{
  "d_model": 576,
  "n_kv_head": 9,
  "d_mlp": 1536,
  "activation": "swiglu",
  "norm_place": "pre",
  "norm_eps": 1e-05,
  "bias": "none",
  "beta1": 0.9,
  "lr_head": 0.00524,
  "grad_clip": 2.0,
  "decay_fraction": 0.637,
  "decay_shape": "linear",
  "final_lr_fraction": 0.0,
  "batch_tokens": 131072,
  "seq_len": 1024
}
MLP neurons of a small language model. Each row is named by its layer, matrix (gate and up: input weights) and neuron, and shows model dimensions 112-207. Each number is 128 + 24 x the weight over its row's rms, rounded and kept within 0 to 255. Numbers have three digits each. A neuron's up and down rows have the sign that makes its largest values positive.
After each neuron's rows, "fires after" lists the tokens most often just before its 100 highest values on Wikipedia text that the model never trained on. A number after a token or word is its count.

L2.gate539:159121119111143079091097138108112147138071153147137134134154119129128091138133139124124167120106128130137127142133138157136104175122138091143165118127124088121142117109125101135153114104132160146062152111149162096126143106119116111061116112126145122106183142119142122131135093162112156096
L2.up539:087155113111144138132114175156116100131189096114181117171123148088101157121126128142079121102122126124134137150141123137109137121107135119116156141116133136110079124149191144124128169175129111135131118140148152128153121160114112130149111162123089106114138115116160150080125118115119094127
fires after: "and " 64, "the " 6

L7.gate1310:091112149124137122128138130150124090100092135125101086110129137127075072173144121141130118117128166093112132117130114137132119110130129111154121136122066122127110155143132153160076135102194126171182094131143126104115178107119135138080120105129133113161136173126145122167108167130139119122
L7.up1310:143111160156164103123137108160155120125121166098116140099093131117140116129093150151097103137166135083105133175116106146159117149153095129135102121110125092146134148179111133129108121115092169105151163097155110089160104143094111102153099094075104116114155104101086113085152149125131104136
fires after: "| " 49, "S" 8, "the " 5

L4.gate722:132178132087110141130130124092140160123138121099118147159136125113108146169123124150182116122174119151105122129125100156129132133096110121115201127137143123105124117142139123119155137152136113082175158105136130117144142117163101142132106160113088110128145133145117126149106156117142107086
L4.up722:143124169142098134107158087103152171121134107100113126159105113105116115157124164099100177135119142197080138110100132140123132117145146151158136105107183120143129146125107131129144119137126121120158137101143142116140110150134137114122117119103135094154183105115113072117145129119147104137
fires after: "| " 39, "\n" 17

L6.gate1188:174128157067151128121141128154084138111131148118149084100155113171160130155082136113105139125159169175130142132119116106106124138110126115153131111134120121170145133155138133125113053139100109151105120135115091159127163096101105140119110094152138103138133132137137146123106130133112137130
L6.up1188:123091117091150135111088123119121110128126117097156180095107125129138117067124130121132155108107146141066146119108126118120138153134136139095138077106120138113122095170109116122101138133135138135120074114110102161150104156131154090131107073102080154123128118110129100111154150089120152162
fires after: "\n" 32, "and " 15, "\n\n" 4, "He " 4, "singer " 4

L7.gate1482:104131119135176122139080148137121142103114140172095135106128111160093128129112133140167081136141079176131101153142143093163115117154114107139156109139135108107120102104086131120129209154105151141157116097151165125074129093128171090138121096161108148161182137120109091156143116112158085121
L7.up1482:143164088117126150085149073105143155067146114117104129109151090114127135082150145102147127150116124139148085156108116096126087126126152116117119087116127108146115115140049120094092146106115128115159126149158082132143107159113114119161143101146122158140130151104126063149119125138142130099
fires after: "\n" 60, "1 " 6, "Episode" 5

L2.gate1300:117113177133096077104135121125137154142138112130116107086115131154136133104126158143121142191100138158107130135078094123095106169086111100128112075087161156103100169142126129124108157139129134110128161119122131083161116107130120122113116133118110090126131163111117160173097146107119128130
L2.up1300:136139145119113088122095138157137170119135150143110117150136141146107140094147142161102164179098141135109115144105092150145164184128147139124121140107153168137098179127158117172152123142138108135119158107155131151168138130096109086115080115121109128129095158136078095175143125133135097131
fires after: "| " 56, "a " 5, "year " 4

L2.gate1486:097141105148130132066143150142150128092108121107110162106130078147155093132159099113148185141138109098123187106166131177152102158088158149141149129119101116133128103100145113129109123112145122147117124114148119197112117134161121156132106134132171143127112126098188088120108112111109150125
L2.up1486:121194108172145108116117126107163161080090138090116164156162146130146157135115113117139126098141171126143147151138144131110123124116126180143140139130092121165127165120133105143117128126141157142154128075151131142121104132163143125132111106150122121124157132104139079124148144118155140132
fires after: "the " 51, "his " 8, "The " 5, "s " 4, "of " 4

L2.gate1291:107153106101148217121112122149136126186112138144142097104133150142105130076121149141161118105125067133139110116151087148138154158120140134117163140118107140104106087138125108154113062120101142125131140135152113121179104133113098126161105075148144132185127133092127124134099100132136132093
L2.up1291:145161119116172162090123169115168111125115113130113137116107137101117085107109120147118128136142131143134154154152072135115135135117140104113139133126128127146107110122144113153106097116096126150156124146136152094179152128123126109130110072180149169151148132141189102116128103104126119106
fires after: "0" 29, "1" 13, "; " 9, "2" 8, "\n\n" 4

L7.gate1255:114113115133121161126125155143164145127180133150093139101149120148124115127149070128141182166127078115156117095148108143162149134136118128156080122132113093137156149128117140121147112131108152143114111141109125112106107141149126157145145116127108148095132123148103115099114113124152088129
L7.up1255:127190118110127136103104117137115142116130135108119132125151133106171157110151166108163136126082119172116148124142077128151111127149095129161087139124105149143144147166113132123156147147136106185090148148127135112127112130111103121131143094163108126123147124135141133141145130136170104111
fires after: "| " 40, "200" 14, "198" 9, "\n" 8

L7.gate1234:143161105118139076130141123164131102128116122083081132114099135134145151118122102140112137139148141149127176130175131163067098137106092108107110111146157158138112137133145127105132126105101099102130106153106155132061149125139141164138115112163127105149107118103105103155110136073123153147
L7.up1234:117140121104139106099133116123149133124113114124138149119141144099096119146111092133117095168110158093137171152162117144134165143047108121161121110131121104179119118150104141132081105104164123155094125105115150161115168127166130135129134116144118148135143139105161108098134174133116089078
fires after: "| " 21, "\n" 18, "\n\n" 9, "(" 7, "- " 5, "==" 4

L2.gate1061:146125096122136146096136144098116119108121078113127110169130135142122110105099149124143145138115127145141135130135143168120144145164131135123132086085125120159141134124115133172131152093146116130147119141117090108126166106130092112136129098147089146088154143139167146119102121130125119115
L2.up1061:136155111084143112146136160116130142105160135130111113156134124111114145092142143131130151136119111143131133109152142167179135151150090093134135129123142135139120116137112124103112124124152105133129108094125096150142166152098117113133137113112114090086132124107112147160137144134138106123
fires after: "the " 48, ", " 7, "in " 4, "New " 4

L6.gate405:151135121162079084110119123131144117132099162128113143107120121138099128112123146166141134149100147125128163118072135140153122129149159094164115157151106154084137146137141108128109108108144108084131143132096137125127081107149117095175162149155180133108067086094092148106131132124103127137
L6.up405:089128139141106137140156171126108093097093099121184095155097137169090118137092108107109145134158086118108087117124115151143140111140157109174139092150137134143123157155124149130131181142121117123098152144077148097155148129128094119190151099143143123115132104091090161162142131131100161112
fires after: "in " 24, "the " 19, "a " 8, "=" 5, "by " 4, "7" 4

L4.gate313:101087120119136126133145126139150142079120105083102145104139116142096094107132176130130141140151115114113132150134096090145115131109136117146152112102095121139122158135144174100141102119137075125159143127134111170135097125135167134137130095144121133118145114095137111100135112124098115163
L4.up313:086144109131130100112084108107128132107119164140135133161110124131121117183119093095142105132129083132111124147151114139144139123103131192151168153103131127101128133132134122141151141147128097099109140093177161122149100101143104090176112132148139100138067118165142130113103064104126134126
fires after: "The " 34, "the " 23, ". " 14

L6.gate671:138134146148126122128103149163091113132065113154135122132142081086115127126134120142162106130067117133145088077116140177120158144117152101104158123125148128139119118113155137121156137122093101148122116140147126130099118093112127168169099167105112122190150123128155125116121094151142126110
L6.up671:119141133128104121105111102142135110145096164147111163138079158130133134183120086158091111144078124109124129110172140132152125157117169141136164129143139122133104073139137118139168119067126087157112114133115130137097064155144122112134129126102124134136143136090128125149123121125135133127
fires after: ". " 32, ", " 20, "The " 10, "the " 8, "Mack" 4

L4.gate1058:135132128173146142115131109126156133112148141124095091135125124139132109136106145153073107154128050134088141121097152104163146170118146105139166120104141130133124153168160122123104142159137131163136172095136115130117122129125105103115116152127126168170113144167118120098125150136146138121
L4.up1058:114126152140129149108131145143115111108177143089129133132113131141135163147104139152139141082099096110118140123127154133148125085103149132145084120126112065115133163116150153112152158131136109134151096134124145137128155155135090115064147132139136163124141067141140126109089151148199102147
fires after: "." 44, "," 28, "the " 5

L2.gate163:121124093147136098118145137104117078149115129106163102103125157049161146130115071094147121149112116153146149109138128092130125115136131111107127093141145150160136090100074206107094139125132092150144141157126138141133148121108139149136111103126121099140149132134173105154083150095141135130
L2.up163:139144160130113082065152127161144101105127096087113162126095123144141128109103125142132108143117149135136083147155132166133104108122081126132142150168129124143150114130145112059134109135112150138110107095171130153165137101131099104126142115063122106123107117146098089120100124116142116131
fires after: ", " 94

L2.gate1117:120103126123122140153168126162145106131163146140104112114096120131146099100118131137134150128197099116137143131140128136131159139116140165142133061097161140079159092153124149126073120162139092165128134128120105147130177184142149135152135114108103171120131098149136118139153097117134133150
L2.up1117:146150110142156133139112137124148124095142128163099139153138105145106046121129167098139157085140100138139143172110154181142125130141123141150132156102148102113123134127129121138108127178078150131180129134103151133117168161152116114143110083141156119129147106133130136136108163164116150127
fires after: "| " 20, "on " 12, "(" 7, "On " 6, ": " 5, "– " 4

L2.gate752:125105156121137122138128101150134130148089119119105145141134120136158156147148150105101130102167120133138138143110165081115139141124165148123128116054091140150122142110172149167140116143143169137125110134165085146106159128131126113117131086149131120109099097104106094140046165129127162141
L2.up752:127155110124124106132121084132131131151098154126119164098131117133139113203142135134118114075152108130128078126115077133134200087114131113150176157103139120119141161135109115123157099151131133138117128096137139132121149115174123141149140095106148141166093112098130115112102120135121086135
fires after: "| " 46, "the " 6, ": " 5, "/ " 4

L2.gate1024:183153092128114176148140115112125126180168117171123141134117142153131155137110098147144110122120149134132095108125105090116107170132128157154134092099151126131097138126094166126112128117170120097119130139113089118127146118142155143086126142114135133118146102164099114104081148159168086120
L2.up1024:141153119126135135127156096119163115122159148142097105105144125169111140100127151173087123122121119133147123099120144127106118151106107147156151091134146139127094161102118122119113123166171149122092133106150131116154125126057088143125142120102105150101139119188142111102160127143140112116
fires after: ", " 27, "), " 26, "| " 8, "a " 4

L4.gate855:095167125151109139150169123118130116156141150186144146137158104135125152136083104134143114170096117162116104103112153130120165135163146126200119137153126128115143135134099098159148125154143109143114095113142118156144113148133096120125127076116131123168107119159141119115149096105134086127
L4.up855:115139113115098135150137125127114115067109121128114120125144115129133127127097119117137149105133127144137133159113134079166132129143116105141107124144117134202135130142162148126123104112146125120098130142121155107147111185127117114130156119153108143169147104159111098137139104115120132142
fires after: "\n" 41, "known " 15, "the " 8

L4.gate827:111121107141139109126095121117146154138106113120119109161122131077133145081109157043136154122167162141130121115119141160129112158136125086103143124087108130120106102116095092094143159138081097153094132112146134161105107121138148101081139123089129094140164156116137132117138130104130151075
L4.up827:128153154149119145150103099119136113153156086093150144151139131134123105131117078114136140088132159129126067091173126171151070112151134113155120100124134133119128121115112080094145167121118078132123124121114118127092152122114107119130081153103098117113126157130149127112132139103123151136
fires after: "." 47, "==" 26, "\n\n" 10, "===" 8

L6.gate455:097132124115142090138093106127141150127114122136090159130121144117123130100171179107130095116105118138142151139137146127118095139102171082127140092108112170110130121188088175132148090130086142117139131161129104135164142116162120129128143089151118131136124136135093129152144141160112166143
L6.up455:064139120108118158157081123147128129118122113137122140146128154163133125102137136171126122121128155150131178153120154116135144118124102101097118117153185135095159135172147095110146062159171116151158108106176092135127143199109125134133109105123128142112148106111140126157180113127167131129
fires after: "the " 34, "in " 13, ", " 5, "a " 5, "The " 4, "In " 4

L2.gate556:152163115137169099126166112162124068156098160126138111101126118085166157141181076133128160159142117164116165128149107110129141104100183106069137137134152107162107112136074145126134130117107127118133121145141091109139138104112109150101151120157136120158131132143145135118118139127153134130
L2.up556:117124098151102135146121154118171104118081151138133174109138103119177136123145096127143152169138122131128130156140170131112143108131117153118143143126115144132166129119099142114106129126105146115134131129137113130101105127124164119118142145102143128117107127150113142128105097143138117162
fires after: ", " 59, "as " 20, "), " 6

L4.gate809:128186142122131135097101128175148100142125099103148114118136143140122146113123104126145149141100111105151130104159149103138122111129138112118129183098089116099094117178145115140136157119123146158122149100108116158091102150109107151121142118070152149087160144157133097160127138128083151145
L4.up809:119082099138144077134122126133064124167130144150144104131173171141156145137137107128126111147181126155134083120085110146118142117065138132134104129122109117123105136153117139136114150090172111144132117124161129113163140134175122119109113110174176096140106120095088111092127131142129102127
fires after: "| " 21, "- " 14, "(" 10, "–" 8, "200" 8

L4.gate10:122079135139077131159107107135110113132115099129139143119144095086110149113142119132137164130131099107106107108131113129121103120149129136087150116136160148068113158071145124165086140125110088132150117104140165137124112134072143119131158127128126151110135150112137158084150144088098146096
L4.up10:138120147096131136145148135130117155101139145100088145122118153098113118170105121131123140103140142146121071093128108151157148119115127138117155138133137148122074128113102105143061129140081142172120179077135147134106130140129113100131163099156125178119135101104156159064104139108095157116
fires after: "| " 62, "; " 9, "4 " 4, "0 " 4

L7.gate203:151138140088157121148082096146091128092150151174077136136161138122093131141107101157161113140133144146103137104124115108146140168120141101122166121163138121101122099125126148130146137158117162157177118129155095104122133129160163093139133120088097146167111133108128075127164150093139106159
L7.up203:168127112108145116102106132122117133101122183123106157175174136176154073141146093121121123123169113135103132173131126085135109118102125065157127143145119109136131156129123171128123128113096132153137119121119112101113123157124154143137147087108122114183125136142098119172155122127131083132
fires after: "\n" 48, "8 " 7, "9 " 5, "0 " 4

L6.gate412:118147138139081115149092105142109103104141092141079137120166153178101102075147158129156130109159138146120108126174115097143130178118144111113131152127119125120125119086075097156147101100117171134143136121143120155135125114124129118113150116143108134149123124116171118120065172102101136121
L6.up412:128126118163124114110121170118077077151103108093169137143095148116124134113169102100131123114103151110151152132113106103129159154133159095169171128157129092156122094079126141157127110104207134148113127137126163132141108135176104116128103105118144105115159091132129149100098130131097119143
fires after: "0" 16, "1" 16, "3" 13, "2" 7, "4" 5

L7.gate472:068141086112152144162119129128138154079158096118114140110101147112140131147159127145108099099136110125090159127187087128149122134130148136126111084116104128158144138158098134119160150109109116119092141153111155091107108188126089131112161106153125165115141150095114120099134094113159151118
L7.up472:082148133155130158119169143137145127083118160148179106102109153177166122124113150135107143091153130119158107133168138138135130138115111104100142117124105106147111126099136114105097141109144118143171117086112153103144146180140124137141139092148086139135150111116115123124097174137177131167
fires after: ":" 29, "\n" 18, "\n\n" 13, "1" 6, ". " 4, "===" 4

L2.gate1462:059129133126096149124165136120111083121175078151125080112136123098161131125149083142072144131148092144114151137156104101107138103142135151144136133150150152109121106148145149171105120159141109112181148111153060122124147144122171121095179062143109092124114137105159118105125119088092144162
L2.up1462:114108121090112151134128119157066144159148091162126189096120110121134135121135087157097155117128134120106094148161154134133127109131122158117143107110154154088104131141159125150110096174147086070154126115155096141131141128137142066136140110122130146112156128101129101111100103095111088155
fires after: "| " 38, ", " 7, "-" 6, ": " 6, "–" 5

L7.gate1179:130104065118149097150183132150121125150099085143133137123090121123082140148106114130115118104089137046112125136094159118096165133086133117127107095155117150106120130103099132119106118177106145103124187134106105138113102127132129154140145095110177116119156127106143154100120108131133147139
L7.up1179:101145112163122120138108165093125128137119122093116121103172153133129091154185107138132079142122148139150125149131134135118170120147102147155195131149112127128158145089109128152137173177176125164117080127107066128113145138130126126156127094112107128118089124108141126109153093093153100109
fires after: "|" 39, "\n" 19, "| " 11

L2.gate1436:157161140122166136178109108099089109127147134144134131145161128114091104151153120155145138107098134119109176135137140132123125134157092159165141146138131125098111145126139113146113137114103106118138123116135151106138152114119168183133172136171161116119139133142119151087147123131129131104
L2.up1436:091103120157126132181085110128178107119127121111134116126083139123093126144133113109118130136103185160151105134158149123097136152130110138171137116144114099140139119118081086129167147157134150138132116141122092171103155165143093132148098103146118141162124100119094114134132139160148144112
fires after: "|" 48, "c" 9

L4.gate234:089133139157144102119156106150127127137101155094119137088080104143137092139151139145112178117112120122080111131093145155123106150148102143127101145108091096111111170134151140148170117148147143141108124143142125174124110105116072122127117126105115166169148128165175125165149148086158102177
L4.up234:109157123154090127162189145115134149135126145084175120137126122126094127136172151069129166128105120131150106079100148177174126128099155173159113104139117116108122088130160148120139130106113125101084116114117131176125125103152129157143212134141117146122167126103119121161145172170139118131
fires after: "the " 59, "The " 8, "a " 4

L2.gate235:121110119132172176137156127117162100143117107139149129133168152110154147165145134138091154132104101139109132110121092116129096118120112136131116162108142116041128141129179150159097124111156113102113148111093080162177093109148167146129114103169116146119125171107135134158120120134119125098
L2.up235:113082132122071104100166080140150140137136103159170139086114126134122177151127083148114178083106099094166132124108096153152113139143128124126140147125151156107126160116217146133112101100197097141115086120131063130145094084105149132123102095103129158131164128163139091123134140094100137126
fires after: "| " 50, "," 15, ", " 8, ": " 8, "(" 6, "." 4

L2.gate47:163151142152103128152123176132128093100122115153116097151145106132138146147147129131128103116132129141151130100122156145116128116162134157101114157129131093129097081143133095085102106164142087137096120103157119144100156153139114119148104071162191116141130106136129165089107137170149129151
L2.up47:132111140140165086104130104136149129144147128119122101097160137142115110083112120112115129100129145123121154110115135163109132130145155142162134121113131162107137123128109153120138165110154131182151102111140085150174157107098158154117144102141158117129142123146168130143113101136099136131
fires after: "| " 24, "- " 19, "– " 12, ": " 8, ", " 5, "on " 5

L6.gate888:103151113139143125162080137163156086097167137096113128142134129135120167144054157123128128134117094102126101125124102109147102137117151145146111083138131113141124145129063121065153100132096150122136189132088095114104123176145144128141176152120158145136119170167139154124126112132110139159
L6.up888:120152137099109113139082140127161116141158151105110115169182112100150153111072124166165100149128140093108119143107090090143127104131118180173091103095153186143113155167093128077156100132133116125087143172115143142118126131113131113119132195148149149109135133189121096146133090086130112106
fires after: "\n" 35, ". " 11, ")" 10

L6.gate97:154108121144149116102134148151146133159083157137137083184132121122076150103139107122163144129140108117136135067114145109114156130114165136158179130103137137124110123120107116120163119119131120083155182136116124152090081180154166139152137162127144125147162134102170118151115126137145146115
L6.up97:133149088143128133111118121155136134159123155109136139148080121135102170127125087158128172125127107140134112089106128132141171150130167100110123111114138115145100113111142149126122153171113144116120132089136132129117115131130159137138148138079116131151139116111193077114134143134118107118
fires after: ", " 58, "), " 5

L6.gate1248:149134056129163141109106125101135108099118155111156153124120171104099121114123158147077098115102141118089115139172118143103159160122116163144111135114133131164146107115107140132148106151148095152106110137145109124102118158161096094115125130136125133102085132126099175095168088083147146179
L6.up1248:118123161083137136065094136098132105146136166075114164134157158102087124135096116109119153120154106140120128148125107102096157122142127168146149137103148115147150111104101118105152099142134116101137101153128173137119138089113145097066099125117112172133166160113121152124093126098139136138
fires after: "| " 51, "\n" 21, "On " 7, ". " 4

L7.gate548:146125116140154157119133125125125114181089137115157113147148075153138103117130135151148141148138137118103126119106159105123169112105144162139100132109129162131110101142096139104107155119163143157117111163113089097089121121117140149139178125144147124137114121157162175153131148101135127125
L7.up548:134098158096161111132121112135188142151142125087166107122155150106149141146082099136128156139094091111099102140114153130164137102123172081142109099146125070129138120093102093130126170125103120108171096115143124133176103132108076125129108108119117099129146104133116123189141151126136094151
fires after: ", " 57, "resulting " 4

L6.gate1014:140118105141101142149081141143120135135163109118161182106137120124123091131175107150132145118111169153140138175117132115124128117142118105127110120142124119145177124120152129151150091156134123129124092143132132133184136160149128081154100141111106186140127150153097088132112080130199123131
L6.up1014:133154153117111126131165101147147103179153112120130122170141135192130123130090149128101129087150110172090159135086136093156126133147122134125109114119124147131132101144108106108095096104127122104141126144145157117131163134114129106148111090110156080090098118137124138139132119158127151182
fires after: "In " 14, "on " 13, "in " 12, "On " 7, "(" 7

L2.gate562:141132116114142136129170126089126121184132134140137112122156151098147168140179095123124150150136086136154150159152123100098146138108196148101119117120138135168111145120095158123142157100141134127146090113117120129103126107076155154145118128123143158149141155141116176134092164110179126136
L2.up562:118077106090112119098161137107140112149109149172133153118156107147146115114156113123124166137129087133124085117138164106132164101097134105117123096121149116151105105089143187127134117150151122170105099124155121171146108120101145152114142112108110150066127115180113100117131126103146147125
fires after: ", " 81, "(" 6, "), " 6

L6.gate1330:138143072089144134124122093168112135107144102154105165090116160126114162120099132112104151131152135152079089162191082133081106188070170080099116118169106094153097108108104132112156118149083109147157090115149124147137102122159140142102103105141147156171115150143174127148142124116133142165
L6.up1330:134101140149132139105131121149122118128151076130169165135044111102140112152088143139146153097143145117134140119096142215138134095119133085135114136082129127109149132098064109138144131127140137154143130090134170120077147134090160126099087140107116116130166150093149127106171161120150148168
fires after: "==" 35, "===" 19, "." 4, "\n" 4

L7.gate439:143084175136137128126188124104159129135127157156101162155145114153156129149146119162115110101121087138080104125155136113166089121101098126106135151129140142117088108153130110165137172162141145128111089136132153107124119103118121129102115172154105139136143097154129119196119152143133078130
L7.up439:137127123150104119158109117128094130098130131111109104145094092106115122136139120102085101117103117125109155070154119114098106134138155141099109075156151098118138105203119091112112129164135116121135076098117139133134129166158110153142128146160109116120139084108148127090133158128155090123
fires after: "\n\n" 37, "\n" 34

L7.gate874:096175099150144109130080118126111108091117111163180122150142123148156105115156146170140096127112106137080161145161103145140136152135100116110140127130149121139120132159149118166146107131124138126142135092135079159094142158114119128088084145137151130171165172124139091105145127158107163122
L7.up874:145142101122108111110100099123123160091151095133115163165111118184120134134140169114173155140160150110116132158154146120154091096113119103112161169134149137103107097161148139129150104186109160178132116137177122096124125112111089098110121111137131123143124138094116094121136143110116135117
fires after: "\n" 39, "9 " 10, "1 " 6, "0 " 5, "5 " 4

L2.gate231:131158125158119129122166108094153121122152104078130109124148128117140138124119136129135127131117114164145109090138146086122096118117130134122117146163096160112116153114164132138110109138087140183140146142165119155139128097130096117125128141145124131143116146125125120171097132102143088133
L2.up231:149171119123140123154105102151124124115109131089128132116145138129109114120156183115116147200162104133112120150121188152147095113145138118115088127151110159131142157154144145172158118122150138120093139128171128151105097159112115091145166086116122150134183159112135127116119129078152150131
fires after: "the " 45, "The " 7

L2.gate1328:129186136074145099101164135104125115148063137121156115157133155091117124157122071117126127121098114062161138106126171112132139118136163121117108135112184115162139118098132178131129121134096112135125110154131158104142134106139139165095154095113135107134146133144125114088114100129117126093
L2.up1328:134153130136147069146126129104144171145097133093110152138147183124133159167117108093095119172129110124109160108146174121087121095133148164145077120148166132142083118111139126104136084130080131158101132141140123082128153139130113091132155118108165091098143148112126132159132095135136164061
fires after: ", " 45, "as " 16, "and " 10

L2.gate631:147134090096117096111116123121138136147110134087105137115173124141122111147157096166098150128148090143128100128136115132156126131102097122119161140139120167096166127119119139079119117161121144148112119124144120103120131135127122105173176180108136118129140154172123141160135126136146128150
L2.up631:137120101100129126111106141127154133082145109066079147156104124152116126118160145135100141142146152135134096138129130150125139113127110125100175145141106150093121139149171122099120137149112105149129131144110172067141118132126114134118139121118117130128127157150128160108132130151142106133
fires after: ", " 27, "that " 10, "and " 8, "Even " 5

L7.gate1224:127071078158123109116141097118109125143140139112140133126111119121088127080113124163148157140069133119161069172133167134132161130087127140152129148129091163116111134142126127135138124117148130136116147156115117142142147101130138084122107157113091164102125166164096096095154156101171135099
L7.up1224:138116120157075083136118119097141125140107085071121139117157140150157127069141148109154157130104118122132114165106158122170097144095144127137121142153093120078134133133113150138105163112175150116147126117125176123132122108141111107134093105122152148115108179098114154115117132162165103128
fires after: "| " 28, " " 21, "; " 19, "the " 6

L2.gate604:170116116110108119124138131160087123144150156131096168154134157123134142146126132156096115145172147066129139099137101124144105115150104124158118144117117118105156096126131119122084164134159127142141113104124110122092173119104118088148163140144123143163157089143123133124085136114139168141
L2.up604:114139126143141125098118084089148124172130123131154158139149079073084109119116135174096169118141123170117130109115100123190128099136168148107174100157125135091142089123130110126152130129126108148119110151106091113108124115094120132157138109113117114145121139099145105173149124158134085142
fires after: "the " 18, "as " 14, ". " 13, "The " 12, "; " 7, "and " 7

L6.gate753:135098162136108112168097099185143106140159164145130087119087111113085089127124133136102099116117116100136125152131124158177133087084117171115114107162137141105109126144145153172090123146109158087118079136131142108125158180136145114132141164123098111113132133163158089119142139127158144163
L6.up753:120149154119117177162150122125105162132136115127101152131162132147123125137145090106085141107096098122155142154129104151187158104122106115077140096145136087107137150132140144137102117161165114143135148138067093141133104149121172126141129122073105157119117117144167135162140111106129083140
fires after: "|" 85

L6.gate404:103149116113167109085114116149132130151130148110119116102139116127077117084143136148111141119170148119128157147133097153141053113117082105145122101130118090133128091118130147131149183112127157148183110148154156135088141154170116145100086127151136109132119112095131123102112126159129116153
L6.up404:143149132151119147142164096129170168123145133134101147168170146192142122104094153108155118110137096176143082192107148131137121140148119111153114119153104150172128146090147111142124111161165112084128112091139113121070156147151127132143118080161138171128128132140127134127118118144097146143
fires after: "on " 40, "On " 30, "| " 9, ": " 5

L2.gate997:129120168071099078128116142154083082134110118116148149149122171098148117125145156136144136126130167155105109115181134125120130140116153108133122117124119136117152135151117125133133138160123140167108109090135105154136135149126123117098115132134110125120126058138121105165125122132122171148
L2.up997:119152093155150093144124152156146110156135134116114148164097142167133112126165144113104138126117121169151111124130100131108173119162139150117126111154160097129101132148134125099129146135119095121086095116146100127162157149143153128152124106099151148116134129160133145127135120154127147164
fires after: "the " 38, "==" 11, "mid" 6, "The " 5, "== " 4

L6.gate1326:154120063146107122151120161143129110159107129118134147140158104120134119121140173156158151160121086108145088162110112140156187092087108109102126121144140120149142167117099121110116110122141131125113159140134172140162132096097142102186126104118114132146115134089123167094126129097155116114
L6.up1326:130133169115109177085159098176149156135109121136128126079164145102134133156121148095124116088146125136140105112159131115146177102100114142107117156109098102126142138105112141176131120084122143189124128149131122132126145124172137113136093085141098144103085087126123169117115121130119125134
fires after: "| " 63, "; " 10

L2.gate624:117107124135145055157121130121118129135139134107144132148133120136102154142111111108118123113116176145083147120119127169121129123107116105145097124121164176140098148118117100153135146126124137107166150150066142155103120140104148094140140126174101079136157104111114118148142121166135129132
L2.up624:127102107140122148163159122169168130135109166123154128122117130108089152090114113152117138115120103148214142153142131140136103155129112133159146131093127100152119179144136118153106132151160123160134130135065115137141103124088115068120145127118116099152094129128121133145125141151118106092
fires after: ", " 20, "the " 17, "in " 8, "a " 7, "of " 5, "| " 4

L2.gate619:107111120116155135179085098099123130127113124130126109110147168121118130157086088117148138164104105148162146107116135134129096173152118157168126140129129117118116123120174106160168172126140142107108194146158122099085060115110115103142181130143116102191125123139095146115104099147138123109
L2.up619:127174130138109127158075100143132101112178097136108094122117127105094130144131118081137106107124145138107136134137135082145104153130118187161138156129124173143157120132144101105140184117134198155142125133178156116110090143120143101116126140122097090168104129133143155144147158157136116110
fires after: "." 51, "|" 20, ")" 11

L6.gate1293:120160156160147155130094097222134110103148153088131154118101137101141130178137128113125083143139116092115142125119139128136114119107107091128125165173095131118121123135149136118135165150152131125146156162164139131153129149120130096112086068145152141145158153128120121107127147149205110150
L6.up1293:120105143107163119164085121121129123138140169150100107158107110111102116105131174137121152138148154134093106129130150118123141123121129166139160127170121143153121131145126105117133157139145106126095150141181138115189178118148140144120053122125138118119160112156094126082100112130118122083
fires after: "| " 61, "No" 12, "- " 10

L2.gate234:184151147081186142117146106168109159162099102133135103151119098145094104147109108101104145121117144099138107149111110144164122106116102094113143150170144125110125144145148133149124148121090145134112141102172136119088143145122142136125177110129121119155131174117145139117127136157073172122
L2.up234:114110136108138125110137148121141110135126117106115137120144106125148108131120162097113119148116122130077141118085168140085128093112134119160203107156158058092136185141090147104102188181132120151157101164090114117105126118084124141140127107113134137136131135147153143129148108154149143124
fires after: "and " 66, "well " 25, "or " 4

L4.gate527:129141095184120157132175149075140130123154133105083108172152115136106148133135181110130122179099120101131086140093126072135110139110100138080158127139116147118101109071097141107116160143146110186127169113138113138115125159125132129168142150117129132148124090156126155127139068127159154094
L4.up527:105136121121141113086076157141107107134129117157101134136136139124098086108102066144107089112144147123128125125121152138180143087131122124149138094157137136113119122144122147113135158173143132118093146142152136134080138129136175151134099140123160131114153098135132117135149114175155158163
fires after: "the " 41, "two" 5, "- " 5, "The " 4, "| " 4, "a " 4